{
  "d_mlp": 960,
  "norm": "rmsnorm",
  "init_std_qkv": 0.0352,
  "init_std_down": 0.0,
  "lr_head": 0.0106,
  "seq_len": 256,
  "train_tokens": 307000000
}
MLP neurons of a small language model. Each row is named by its layer, matrix (gate and up: input weights; down: output weights) and neuron, and shows model dimensions 48-143. Each number is 500 + 40 x the weight over its row's rms, rounded and kept within 0 to 999. Numbers have three digits each. A neuron's up and down rows have the sign that makes its largest values positive.
After each neuron's rows, "fires in" lists the words (lower case) most often at its 100 highest values on Wikipedia text that the model never trained on; "fires before" lists the tokens most often just after its 100 highest values on Wikipedia text that the model never trained on. A number after a token or word is its count.

L14.gate836:549440518531416551517468448559498390451472499498502454491471525541474528495482490481527518462471449477444454465485531554558484503517490500475475435464466518512469521512539514544492479505603508514447504496471563542510571492521485427535569552471524449465552548572508488523515466487499495491
L14.up836:525470516469486474574513460442564552454492502546441538482518528484466513458477500472495465516591508509497455500579572579511471513444517521487524543581579523558441493522430479550497451533520496417457461436540516528466516528528453475490582428534474524515539533456504496540494492517418451435
L14.down836:534528437521484507523508417507550508581451479494469489443403464584523512485490668482561520437450468484510530495462532499403501445516533499523474509499460412540507499529484486541518457543556461545547452465470537512478506528494484495484484525499488540541483469542421487522519458485550510519
fires in: "also" 65, "took" 12, "from" 7
fires before: "o" 67, " the" 7, "et" 4

L9.gate294:499468467494484489532531460562480497537440490498423529523505465557491485545492522442517468511549422548489509501467491464490483506486540478500454517426505514546557516503465473478467572553458519475450490629492546521584469460456476521448464507476497525525445478606498526496527471528505491445
L9.up294:500539489422556544530504482547561475476511531531501499541583455523420545566523484527484441524543504544441581490474489496464547505515503550483524431457406548517535487463432508451474497555487513602497547451469421508470488448463510551552603457435494541458496504521551455582484548529569504475
L9.down294:593531495545503474489472508506470453511501491512535562490492522467446501479490424495489441428512523416478524465402585581475479511429515546504523494482397546457526537498484508510542538457477468490481486432461513474517547495496478509509496567447508626495526458544518528481474545531536527508
fires in: "republican" 16, "however" 10, "appearances" 9, "appearance" 8, "appeared" 6, "independent" 5
fires before: "an" 33, "ly" 10, "," 10, "ed" 5

L18.gate792:523514510518569512559367490504507547543465528525482461522547532519438510483559497424506511416536496479484503536496524496521506569465529521516471506544540479482507475444520464598476479486506506481442501580451467514364459468481494447432538467502453536517471515533398482412453526508422490511
L18.up792:492496435492526507429459502454507494549455496499523505428490502466513457442471453495501459526452499574582516445574453503543528504419537481519485445542480496542549518447546469536421526534593461486529431543482500511490477519467445474442487496482539468475507488473502473434505577478465543490
L18.down792:409469511570447494440506456491479526487501509559464568515454516472483504439497456513443559480540468488532495448489449595496486584546530497494507509506447574483462533476542440432553545490486448485459403523497478551460501553482522536475532485564556469511525503522523451520395519509455503482
fires in: "several" 15, "season" 11, "final" 9, "second" 8, "eventually" 7, "different" 5
fires before: "al" 35, "on" 21, "in" 6, "e" 6, "i" 4

L5.gate314:454500550559527513518527481500429449512510545515467418494524474549541514551502524443538466466530394495487500572517540498467464490554534461530485551503468486538562503538536484461428496545482489581544521496498525463539514487522501541473425489449535515478470543509537539477536442496455493439
L5.up314:568398525533534439470488425479493475466514572545487507550489524551560500475532495503500474523542496526501549496456502420523397433518469550479552560530495511539457500552502456503543498493484500430501513470455482411513544463488608573455472439471514554482495536510500524522437489502519560500
L5.down314:522494525513474505521468512537499429478559602590443513457500435437530489510466596450513461549487560500506452466470493508444477463525542423500495523535457566474474509442480537485470493599556577544544463496565507481475559418506472453527497518461519575474497519489495544422535455518553523506
fires in: "been" 27, "before" 19, "being" 12, "began" 9, "beginning" 4, "behind" 4
fires before: "en" 27, "f" 20, "g" 14, "ing" 12, "h" 7

L9.gate716:499464545452510535510464454529502462525435455545540487528510426545469418527471543507510456515450445436461487456451512510551464449503455511427482416449499485512502565528489521430511494544532530534492542512473533489602495480522496524449458451442486518519550464464450581521514474476404457458
L9.up716:532491490501468528533473505492563589614467563484545560552450430493536535504534481472494534447507507518460521516438535488509398506519446521481515557496568510542558465514561493576503494515450502481479496546454539529476509499463589471473501490494508518516524509547524610438545581510530460461
L9.down716:521500562557461517522440496562570566494523561462509524514496461473476397540533549496472503456515553465518506447491528509477548511521484502445519511434512540499497522479493472457471496533550503533498479469512494451514559443527540492552486522520505508567420502484523576500548495517546424433
fires in: "been" 34, "before" 18, "being" 11, "began" 9, "behind" 4
fires before: "en" 34, "f" 19, "g" 12, "ing" 11, "h" 6

L11.gate171:615451497504444476488463476514553521500480525516529486525517470585552503515513531510551510477557491483480546482553470455481516492527523540473478452490519505464456589484553439510382545536439514447471459530436516500430482559463518512475475495469479536484527531451472516363456488478452518564
L11.up171:441526498439517452512469513446515516439502436525479447511430468479504454505525511568552457427510441545533524516460591474511466516552471521443483490513525564507515550503472524542473476521508506505487497503521473494537522488532440485538522559528492514526458461593500440469435470538501452528
L11.down171:508550497599509478483476580511449437541491442534509456541507501470549480432518384491534496423490500514488442434488514489494477495454510536446533491484462448443526540538549527482548536476536485488554501524482451517480505521537513469451477555473445478509533408558573442564417513479529450474
fires in: "television" 26, "championship" 15, "championships" 5, "sequences" 4
fires before: "ip" 31, "en" 10, "is" 9, "ion" 9, "i" 5

L3.gate656:514544446561521567458495443501524506498471478494475488546494495502514525554567529431491460470503473529539475519516544536477525492566534552474460560498447470535538440424528495499407551468487416532505438462505479513523478493514511515533488540445545512541497554497447502391457483471585375494
L3.up656:487522456470546499466487452507426470488535432539574410529463567516528552465563504475492548515499500481496497466490566502504487512512511475451502486488421487460563515456480442444478561492510492478532470449567503535457537513543509432564420512432517520516472503530548469445516453495544485401
L3.down656:475536380496476459471437531516527496467521462513499478564547521518544509522519430474493512585517516502543566528547568432447485522509549457454543501470450430468509526435509503501466565527552519490566496412535495528497460516498539462502444505464469556488436570523478534467476504345463433521
fires in: "this" 26, "three" 25, "than" 12, "through" 9, "third" 6, "those" 5
fires before: "is" 26, "re" 25, "r" 13, "an" 13, "ir" 8, "os" 5

L3.gate938:502471519505503490448397514460552508471485543472526468495529510544562549465532444543404510499494454458480489490488455486464499492499504451470454540445545466547548466497438497513499477488546473481476447422531550487452485447469547505511492556451497514452388579446479483503459508522533531504
L3.up938:468549492590508534474547436548460511545479551528421467490506461499496456578545519469436461554546457498515475433495540476461502513485520458567467514492479413508551470482527458522498532493509495508550559502455514496536476424516592543567523486498476491553535499525528446441452542474467484406
L3.down938:448510444480501511494488628512495470560524483471445528550547468489510542437476532439513441493504526528495523499567495434513527550588551517482527468543553526434535545417517464505541543502486502484545455468515545552491428449475519426501477489495514384527491516506476565464515496397497497455
fires in: "this" 28, "three" 19, "than" 16, "through" 10, "those" 5, "third" 4
fires before: "is" 28, "re" 19, "an" 17, "r" 12, "ir" 6, "os" 5

L3.gate667:528542514510503457507550478495505514458557573466541499485495496526539530473512529413500553461523553401509523516526529532578594462467477526497490443491532498480493537479370523459533473506488537450496524567535520461479430522447518489570517534488394540513549526445475405543473477480488575479
L3.up667:494486454466502521466477482461551507423422454476420455413509500518517531442442452459401417467458571538489524507492481464509522497468491450463471528511505490560526522528549489522424480456508478485483511537501511534442517517499549409463522474483499528480435475568479540521506542534446535479
L3.down667:500469465517473482542586504502486430469524549506473524533508450537422458552525567542433477480486519481494488485547532509488595440564498563517469501535520506410550537529491543533465489508520536530525429526470469378529446546520498544491532563546489472466552459496496550560459526459463545462
fires in: "also" 94
fires before: "o" 64, " be" 5

L20.gate127:503491452452465518514419461515472432501518554606525509564497529481418470481528501506492474460515449520470524492441550479518437513455508583474533519431462496489478522533497505480449499462398479525498516495511458536538502522447427541506472489503493535547479529515507539475505523538455461472
L20.up127:485497497462446459483441537454511524511486494564550513464468490516505572408484514493491481538482532536533531582587448475522531446494557484520507468511526467434475508483437558501481502465449563481453523532429514534496479580502494488496564541543505530542460522528540433538502588470522490534
L20.down127:568516451527438436481470518489454489530485530552514529484472486540479501597537539520494471542544633540467528424482520518539513539514460512511486525499491510449480462541490558519527488505504500477468545488517519538445422465545506586473564499588535489552528457522507526468516498456439528485
fires in: "march" 22, "july" 18, "may" 15, "january" 10, "october" 8, "november" 7
fires before: "ay" 15, "ch" 14, "ly" 12, "an" 10, "ar" 8, "ct" 8

L3.gate906:545517464490456508554508457552497576522488553495533465552507481563438495461459530461556400489581554466440507446489523515438448563472434486516474466534524458496486516400464498417519534529506541472552575511553497498477546487463527529465517441463514466516486552495497501492507512450519484539
L3.up906:483448510541447548468595486428532511442433490528524484482464447494473455559502503568470471467466537542532464479460471506495482542496514477478511512509545556539560564500485533496548457452424472455570484494494493538489509494472475535508569558546382569490588524494471501489454446522462538606
L3.down906:546546530547542548525493545544466471566535524512538444545447518558512529469484531517528533467533551488476546512522519459463535410500456468469499527520509457553515468530503494492491515526553524528483555536528490421482488472518427553471510498495530368521500510493453534492484515411471539424
fires in: "school" 39, "lord" 6, "schools" 4, "2012" 4
fires before: "o" 45, "ol" 5, "0" 5, "2" 5, "3" 4, "6" 4

L18.gate690:551550459544512499467509463514406461484475496614454522469537489478428528539511520433573484497487373437569536540450496445478509484488492523517505530491504513519452479518556563519454515502458518518485464510549475512513515499524503489490497400464431520547479508499500580543540452524512505580
L18.up690:518460476531562523568415485501507453501507521512483477446518550532431494458446476510506496474425481528514456532399517515513482498538553521467556533490493471492506490512479517475488541521500491449522516379473428542464536487481531537438560437559425517558536490445474581540508443456554464474
L18.down690:489485433489448528451510490482485489504493433502575460502448542494579488465453523507513444521548558497463493472459532500423464511461530455568464431454469472537473550506513519565437514488489430462424532526468521534473490524500496476460474536489522465447568432451495483507471455473512474504
fires in: "been" 18, "before" 12, "july" 11, "being" 7, "began" 5, "john" 5
fires before: "en" 18, "f" 13, "h" 13, "ly" 12, "g" 10, "ing" 7

L11.gate236:531521474490484469477450386535505551520474557507525493525486489553435440523554534469541417508507478509428458459518537478497433544480505496477427536504509496539544573525562547486439433540447544498506483518522503486523453561481581494482484410470475508543505514619406497524533533476549461532
L11.up236:558517515498470474473486454472497444556517546503528499506411508583551469470478489484503408506498451409549481383499553390488562491547446506539535491494508512522499505503419510437544508516493459536447534480444552492477453544486472515510533479487532511539526499448464533503483568517531489595
L11.down236:523551530504609521497467463491472527508549513504523563456515464472488453530561448505459496586473563483479523455486573528454498524559518479492563538539508513522473412501445467515516471504541519432534564428480508496485553504504500543544480508486558444492468492547524506524482490511511466467
fires in: "been" 26, "would" 16, "position" 7, "signed" 6
fires before: "en" 28, "it" 16, "n" 13, "s" 10, "p" 6

L13.gate608:519449514518528512497446483546486538468497497508579446526536484536457525438512489483484512494483543563557431499546445474474452534523444478478429498436559530506490489550526472524461470516486604486482613490539505516501547530549522524460513498501591474479550519493523436448505514520479474487
L13.up608:434548528542453454503502525539596444514570482514525542464521513466495472524566454439505506489511564512479438466525531577538484529449518497464507494500477545400521606520497481501484436554518531531480465501533523537557534545529569503479448537583518482501511517550577495478521548490540508578
L13.down608:514492462481574516459575597512500490514492462415444519458546484476466475529497547536494509509448461477436474587553493533543466550487467529454473483507446441473511533521496501418447514436472468457495473454503548540545442541551530486488484478534468502439489514497521503491548459522519488545
fires in: "other" 39, "several" 10, "mother" 8, "others" 4
fires before: "her" 53, "al" 10, "ion" 7, "t" 6, "e" 5, "h" 4

L11.gate420:538426543540535478480510507496562519526498529521677517465503485451468531495541484520495543535403542528478462502508446452468498468505525530496384548496514531494526483460512479517463476499523536476470509544552488492450476507525504443471494523527473513469548530515526508475486538501469455511
L11.up420:436536509485442440515498423485499540500460507517560506530528518507475509508521483497566517471521577535474482491498474506494489527528447523426490518525422530465488569489507509517539533499532537463594500480495526520410479393414505468493478502514452500491460545585493496497487524449534495464
L11.down420:523501509509482479506545551422564510517454472511500531465473453584511504490510470510545521630536477508490542571516498508519503498424512547503577456498501459555488551501522522517593471430534537473476431537595457539488495501550534451516485494480413446498512535486502460499469543443372461518
fires in: "other" 40, "british" 8, "husband" 7, "ottawa" 6, "baseball" 5, "others" 4
fires before: "her" 44, "and" 10, "ish" 8, "t" 7, "all" 5

L3.gate99:517481520458524499526484442534510515546512528499498482543491500545445536524495535485458442486499574445507437509584482461506446489465454462452526551448446511508457557454437508519514549495528504583545527455473518507443560438460489487520486540455482614492508500560378530557503531463510473536
L3.up99:489499464499522556562499516533448477562515505533518506429442447543525501534483569408538528488475461454445477456544499554602476535452494497541467555515455585447464496534547513449513504458536478541446477457449500484578465547496512489479520462484480528524462453480491539513535538505473494541
L3.down99:520466482494533487524441398516463479542577446510497507516459494541525488562556483478494465397512492498524432478420516475511486466593426511470508504488514486489481453556504487491489441487445393505455528389456540495469507457499487479509429467464412567553453433541476554546582486467515457511
fires in: "been" 29, "including" 13, "included" 10, "include" 5, "includes" 5, "security" 4
fires before: "en" 29, "ing" 17, "ed" 11, "p" 7, "es" 6

L9.gate48:441509525517535534517482544504477435449506580521429452537500548500477491549561478521536498442539396472526519472517458480503488505533540472487485442556498494452472524466528493491491508505499516481550535503465531512515458494536420514512524527432474477531470470487478504465516452453554514581
L9.up48:490525517485423545568421496530448520533495456509521451439396568482538487425470492520512507453462483545411445516554543457479590452485523493432516477541463536501488522436500453526464477454556527510488472635532475487498521513516486521453534464556504470455454487499514518519472550505537560541
L9.down48:521445472481522507464549543522479496537449476452496515574471525536440495503530571461559503475513493475543491499475552490484513437419501436478517573610455385510467532466476463498556459504491556533467486506468486516429558521505499518525531520460447471504531508465491506408547598519473573538
fires in: "between" 28, "professional" 9, "business" 8, "professor" 6
fires before: "e" 28, "ion" 12, "or" 11, "es" 7, "ed" 5, " C" 4

L20.gate462:582487541495513475570498455540466504463504491526571499581473596568486488528468553467565501481512409494481500507455527518461497543525530582507501482461497541476557553477526479471478490505468422473465483496523561541529503596536462541470487469489466515459490478554531556434514503483478475544
L20.up462:494484465493453513481498530474547435494564541514518423539478511536485484477522510500512513495512473422474415476538503496507521523432444493463494483435515474467561480549473519465455459605484486554528516529471489516499400465544526537509536434542520472521566476564505495512529552485462460438
L20.down462:461511536492417451549509540528511531503431524483505498474506551482525469518480423508573485512545516559452526440468533478563517526523487482468511464502536501472474525455498490482510515486482550538488523484472513431468489458430518543549498543550632504467481486534493496409537501557444496502
fires in: "february" 14, "june" 12, "december" 11, "july" 10, "january" 8, "march" 8
fires before: "e" 27, "u" 12, "ly" 10, "ec" 8, "ember" 8, "ar" 8

L11.gate721:501546582469535432524462539430514503492500575501497476462483534526480545513554561430570578490534508452454463484567495436504468527458442496487433519477492520484473481485479540492471511459511503497463582504504542562480514501498491532524513520557520557493485443545524471474485485431501448489
L11.up721:476523476490552486458469444562492464463436558481504546555481515572553495487465527469537497553399533511516563516464601504550433424508505574441562526519534481465493521483560516534509529592533558468557460573453588514465511604443516482498509517436422508548516493502475390436530509485476494538
L11.down721:564497439466508501417474539455523472490516560492458468489577500474543507485533673542448457478443426556440530470430501528511489450493540526493476555507488490538518562448518512447466466541513626547486453502510490517505499506466572446478521545529525476546455466556559485538500452473547541463
fires in: "published" 14, "republican" 12, "politician" 10, "public" 9, "political" 6, "committee" 6
fires before: "ic" 55, "he" 13, "t" 9, "is" 9, "er" 4

L3.gate238:469455515535524518511520525442503509561510468528492454451503471513562487499493507506546424491506555502494534512512486492483511469433469570520470558494534448523557477559541552501473509484464527534431446568517534538529523460503493512502563464495428397563454549490536553470529477517515530462
L3.up238:479476430518549478480512415490508528540469492505532581436414450461505445436493463540453428541534488492515537515490532489467477447511518512432520454475422498514461499483476466545505515516473525458498487551583459505541541575404500484530539516457504572498525530480531563484443502531529455499
L3.down238:479551531489500568526499596520488498516575550534495466484510494477511525554545668504530507536510516494452532469554492485497483492531485518421495485531450490458525537521489470447523551495469518528479463526509587486521398477523449543459538515462498272479475492530519503473539505511487488467
fires in: "also" 37, "all" 15, "album" 7, "allow" 5, "along" 4
fires before: "s" 37, "l" 28, "b" 9, "ong" 7

L3.gate900:472466560420546546469483529456545479498484597448517498421478487489463479458497499599496465515459566496526516474496532500519450477543514568499506504523421453503518453482488501463482543506417470515489451527511483513579497550442478495490526477455549504525545479391548514442498448512509435456
L3.up900:487480485471575530480503509478516544495440554495488452454451476527577479470485505473510434475500545462435510540507491547461494525439439484476503485472428534575543474500569547489535449474441496478451415439529457569479521541449482468555527509480413575493467511549538564449525480483543441527
L3.down900:504557476482520568528461598467495543511541498524446493500537443464525459441434504480525467473483511518429532533489529504509477445535463474386440526566441509494493543463545508480521485491509544567469486495525542523463462489469517482494555597561498391442488479572570557528516520556488561490
fires in: "also" 36, "all" 13, "allow" 6, "album" 5, "al" 4
fires before: "s" 36, "l" 29, "b" 7, "ong" 4

L20.gate719:524474531510523512536448480495587483542504529433486511492474513544453490524516526513500422531443522508498515428482552457522510460508477555523466454560496544546565513472402589459477551528544485464519450517601522504497521551498427541557502500499504539549493468545466485563484498602522447440
L20.up719:463457564403526578520570475481522539471514573465483527493537516519517575467494451489555506493457477528494605494531456547505488467518463552547543471509539463483574493503493473479500450442446480559471473497486516517600516507491503474556499543392502463436575528453494486529473486499510494554
L20.down719:465535412531474511450506535533462575490535516573501556491471472517451495509535473512493513511468493484570483436551502483564458428449456473538496505539541526501445596449414461458545501515527496585506493524503510555537554553497446474538524520488543541481448507469540546561457546574518501539
fires in: "also" 43, "all" 8, "al" 5, "later" 4, "gave" 4
fires before: "s" 44, "l" 20, "ong" 5, "-" 5, "at" 4, "e" 4

L5.gate445:448497553502486574448484516483525568535510504528461499487513531519523471494532532489468465411414545487474461495538453529520559472514510487500438422524485512557486460551505467567498529501529517476527460440407506522498500495481498511552562456501455532501495505528481523579575536482452526516
L5.up445:454500468447477449484534421551508489436540512488431503488545476466513451558498464544456592478550446494528477476469467483485482396472521504468436479470520504416590453486496471544441581587465475513567480492524496537430460536469536499451483464406518481538477436572420497437558517528548452531
L5.down445:453458524505489460532477539523490547504560466521514558481469521473562483532465597520491470438474462583508522525581524461470504503429537519524447442496517472429528464513504537588493425484508466527538534530501492498413521539530518495484433555440487556533475473571482446462510546577528469489
fires in: "government" 23, "several" 14, "silver" 12, "governor" 7, "every" 6, "denver" 5
fires before: "n" 36, "al" 14, "y" 12, " |" 7

L21.gate851:429519532516462535550557484498493564484514500554483554533524508539473458600532509484557501484515525442564440597517460479481509609424447487516473499446555468576573469559509510549408431468489441499531520470421456564530538495502488498518561562441425487574521520455471499543497476475484453534
L21.up851:504497610555528547495478508479502512543513492493558439479528518589546500503525530445521496509483486502577534563481510507471534555457446482524494486537515452510421532470523484521443485521521484459522509496498514507501518467461537444517431519454526507547574508439571478509479418539482469471
L21.down851:601496491518445438425493559559528525490517537559502523511535499494439521516428411483552513533495448581535481484527493412528481529495475559503510544493520578526582437580473478496507453483520522456480488540491466509536494492483540511489551538515451441515511547505490561482456466498518561519
fires in: "some" 24, "life" 15, "home" 12, "wife" 5, "former" 5
fires before: "e" 61, "et" 8, "mer" 5, "m" 4

L14.gate180:552532463499577497513544507552457487537501465493446485481499492534493469504568516506484447503442487477482512501484490492479509538465436570421510544428515459476461502579557456539448499527430458541574525519483491560529492493523426591460479523482513495553531572543428431466461415537474489484
L14.up180:542518445527531505548513454473396486524461436476506498488540521457519482430495537485433515547473512549467503499492516448517506472530515475509479503423501576466424467554500416521485518478399499494517533464512488420467526482502472496582546560467580533514459516567500552543490441474460506452
L14.down180:486540491555503491491490528417485536488530533447478467521518495433516467510521434511445559464535449525470505473600533397485473519488506502438507464516504493562508456425488476521483457517428534479492523583506487499444533528545526441516529474475442480508529486473497578479550513522488463466
fires in: "goals" 21, "women" 11, "go" 6, "government" 6, "good" 5, "wood" 4
fires before: "al" 24, "od" 23, "'s" 8, "ver" 7

L9.gate743:473457486518400494519561471514565596432534543533446517497531546479473509541503485494414535371492498490475422485481505502524554508451523505472467480487549514530536492566471471543448495531517503495469481489521495467423526474501490492505568559478487467519499520526572496509547481491499469514
L9.up743:513533597506521484431499445507429572481452598590505503516531542502525501489453481479549494489494535472494419502476525477497432545409486500457445522475535488456515481426513476517570545549509507499530550513556583501483536442481536543448504490461531499491432499504564514476533529478509526473
L9.down743:497441426555517529490521452441489586475456545466464437437437509484537507495447542526597537514465511547479491524577504558501443559561541394578488494507552491566523495547522469502517467453517529569493560413471464502467462532449530468474526573518503474500474503474470415509542474536487504526
fires in: "also" 61, "by" 5, "baby" 5
fires before: "o" 61, "er" 4, "b" 4

L3.gate374:585498516490416514545506507547449531478466538513543454502494519538525515509554491453531501427594493472478508534534478461506450567523508527434476499486506467545455512619581448492452540514485534587442528516493545517532485428483545478542494544481435504510555547518489528505524496486557504492
L3.up374:488522533446490508552496481486435570478540486471489515449497539571594466527519547472522536472499431489508474500534465468477510538493533459531552554495450542521514551544558397432428459537469496507538551418406484445522481456487555491563496542503450464432550546472532562517498418482483486450
L3.down374:429509492457533445548480526483533533483529457520548529530453520505473447539472391493533513476585508515532501554446489481481438546588513435523510499518436479508478497452505407493452469434487515518531465460531486573506546480449515499552476490503447518528487505467505526535456443526516541542
fires in: "some" 26, "women" 26, "woman" 4, "future" 4
fires before: "e" 34, "en" 26, "u" 5, "et" 4, "an" 4

L13.gate933:506480502483573467468539529533439501500489553544519450469508500524466538545494539489513545495457544467486491563512463432415509557503496506516479528520501500529551401489532574521455599471470446451436489541454500498496480440508482597529475508545507528508521553479529562473591467410459497493
L13.up933:529442404493504496453541496490436469460468550486548467468480502480531539528533484469556435544434547531463455546498446485512490506504600536557474462466474475500526500439475425458435539442516467495455542468520472469485524518462507539468572487451515510566516474442544439528498507499529502491
L13.down933:430547470538483509475460561490484492522486505459511485490543519507497480527479488564564474536441496559504552463562461493568489591567539520484580491503432473509473530477504557523547618460588546534489574421478475489431580484451528475517533550543545525560518469484514420564539507426450495490
fires in: "public" 16, "died" 11, "published" 9, "politician" 7, "republican" 6, "recorded" 4
fires before: "ic" 42, "is" 10, " in" 6, "ing" 4, " the" 4

L14.gate467:411510497451502520520458477521522517461454504513547565467510524526545486580573551409454500425537451499518456516467498444564496488453422518524479521509501504477503468468453517566522525496565495586461579551469474497435512515465512522448565443478581500479414496499539550505512523487487408488
L14.up467:502528472506578534530499542548525496535507510483460531541474499522411493502487523505524453492507531471518555541477431518483503504481436557490519488518520487544552527459471507436530554480436508517520507422559501427511598509450559529396458408468488443541452385516515454515500571527496497616
L14.down467:533571490531433548538540495526481509540490455478445462474519518467463477507496461503549453473532461430497520442491494452444497495425491513487511502503562481488489511433516480487475500478565557498534463480531497486501539450541554555471510525540550540484495472515505443613469461450462512562
fires in: "during" 20, "century" 12, "members" 7, "church" 6, "currently" 5
fires before: "ing" 22, "y" 12, "b" 11, "r" 10, "ch" 7, "ic" 6

L20.gate379:536534455487447532512489466469508532496499533540520578512532540525453580428579522545528467434493443499477483518491490511414438499465470528428515502471466477450507529513443489515511532501458497555502446441519557550473456505492496533557432468452462494484444467534538548507493558503538516459
L20.up379:448525447451438435484504484522532431559448533499532466537541516553481497483559478437542470481448516516492527458440533534562467463513515503492492482489474515455536495535522489505524507444421500563532469463511460532442462506478535510461559482570500494532527523606459491508508460508421498527
L20.down379:479457479445451463485463536461475441504499518485503557482408509502521504540486635550532449513492510493466540467577484526515449472457466521516505501547488532479540488472434474483464567515468470561520440483504441516459448512460495495447498487493527579519590449497462450459541453428511457475
fires in: "february" 16, "november" 12, "december" 12, "march" 11, "september" 11, "october" 10
fires before: "b" 16, "ember" 15, "ec" 13, "ar" 11, "ct" 10, "ay" 9

L21.gate706:512460585547403479462500478491465529476414527534534514468508521550474455463527451527541542506478527470544470515442468478505555506444536468522461525444474437447540562509493540580496434365402459532454409467479546511491477465452483526476490507453557547508513505483475514456420534564477540472
L21.up706:414559483475497447446561515522450483519486515511460537496473526522469478521511495470515577509548474521540486537492513499437417506474481558477517502443508444491526517515472485487497446490508414485525554555538474575424468529516531517495480514496568521472500507511457483450491500492497518449
L21.down706:536477496517538497574492500547445481505462523486512580476490460509432464423431454504483566469549508472467497559535449488599479455495499468508476524489457568457499572507536412482538486448471518477516578561555518509457450483451468500506496491504515393481515553532507448547435452531569534509
fires in: "season" 22, "february" 18, "each" 7, "personal" 6, "seasons" 4, "career" 4
fires before: "on" 42, "b" 18, "h" 5

L5.gate371:523527581496524570480531518468526506475447585426505462462504500512598517515548438512463496474435463514483534498459435527572501494486500467479452511473474516517473466511488547519490477528527474459505510408502544506551483530508460478485496492428525499486467611517469452485493539532446498512
L5.up371:463505461435492549463423470485541546432541502538481565451567530491554449515485486563429518519484512483425501477466496439502510557515488521502499433513464502579459522499459553617514447502465443524472543519555534510527552507591470496469543518442519497463555534514492448428543482543505464470
L5.down371:488540439483470535507495595513489532534566435498495522484477540468483452490515482507557560456555486521479500488541513531421530443502447531516499501498500438512528582473520505568538470529409464521472468511534486465544453421516544550468501605560507462453458481456577530490408485492570522474
fires in: "as" 37, "against" 16, "association" 8, "also" 7, "agent" 4
fires before: "s" 16, "st" 16, " of" 8, " a" 7, "o" 7, "h" 5

L5.gate729:461504485550526588489478537483535514497500495425487535542503511623534581513540503526422554509483544578417451447549442526506458456464513534446504539490462508527505504492508460506501506507517419436534470410483512509438497478542457500529489546473569487506454599522462482517513522467439470478
L5.up729:488610480543499468505570551482493531493518484447526501563511549463524576493484475460554504560434534525435508494480537521551397542523483473436473561470437451434527493465458441477513575497468467543503499461520508528528541518518489432447513478475530506509514464534543481519476481477468505515
L5.down729:463562518523490462521501640464516477527455483463490477560509487503530574516479535453498514534458539585518578521516510500503471550493553490506483491486465527461462551456474443487415514576507512537521484468474541499514497454545509479468552508555533401459456506549541536464513554424471477584
fires in: "this" 25, "three" 23, "through" 13, "than" 9, "third" 9
fires before: "is" 25, "re" 23, "r" 16, "ir" 11, "an" 11, "ou" 4

L14.gate138:444516472457490495491464454474504504440483485496537518559539494518547524458548553489499519529534457497521486438441492471505483489433548572459446505530467536537525494552529551502461505524479503486494446472464483420537455557518483504484507516495587443527501474530499529461548459492479538517
L14.up138:531517557459523495467496517480470464505507502554519432523468459460512540519570473473520597533471495467521411450508521498485545506440478554534539538519437482448514569488473542431479464493459503481537529598401552513461412512514528498458547458489455504540548539525486510484507541562483494490
L14.down138:483553485475461504492506465510482481565551470571526397390499513485579578464540435484573556537446528503481509527471497522478498448442473513541492470495494447429474458482471453569554403560546534465503512489425533417449542461540530495523536453569435459472585513492477510512498545477557514511
fires in: "second" 18, "july" 17, "november" 12, "language" 11, "liberal" 6
fires before: "d" 19, "ly" 18, "ag" 14, "ember" 12

L3.gate724:510478554411490547526531533406506450522439518473541470465465497484551527513529460499525501459414465483476504495465549470559515480494518497494486452557506489512448490558481554537506494515448480421503468505476485487563457573541466478495442556523578493491572543504573527430518496515502475566
L3.up724:475519535487526519513484502481502473465544496495504493522494457485511515496522519505455544516504433565473442462508428504535493487484501414492482551551549418426546407483500493465526492475506433503561456483529509545553520481555542513534584445503452522446434479478501490444519518545492463525
L3.down724:506511522475533444507452456493449463455525542518476454485524530413503537550421430488481553474489514593540522435551599506482445491548493514496542528553498557523473438495426497537485472502484482468482544465480434542503448528447553511433558547491431544420537546517554431504493494571473571456
fires in: "two" 38, "own" 6, "this" 5, "case" 4
fires before: "o" 38, "n" 16, "ard" 5, "is" 5, "el" 4, "e" 4

L18.gate700:501539547483443516490473501538562537525471504466558465511458503603534519500506478509551492483600559549494470511512513465471545427475462609487447459430446502492483522542503474552509530541527527488492453590469544598481495467534481509430460555454493490504403547508505443434497529513447472568
L18.up700:421454434482518414527477498484507515541573525542493490499476481568534443475464464545499533478485455538448469455539516425479438469455486456497480511565487463560516566477490477520463498484480520520511449566477495522419522506504481518563526504482535524493543490435528495520475433565471515486
L18.down700:478537532482452492472487426486477542461464539443480536585512533506514470502507509506486513504496533486378451503503491583520432524544474549450501451531481510454537503525543561467570408419478527528456517519418521526495519446492535474441482504549483454489495536554432421443556528565497538435
fires in: "league" 18, "several" 15, "season" 12, "republican" 10, "ottawa" 4, "stephen" 4
fires before: "ue" 18, "al" 15, "on" 15, "l" 11, "n" 7, "e" 5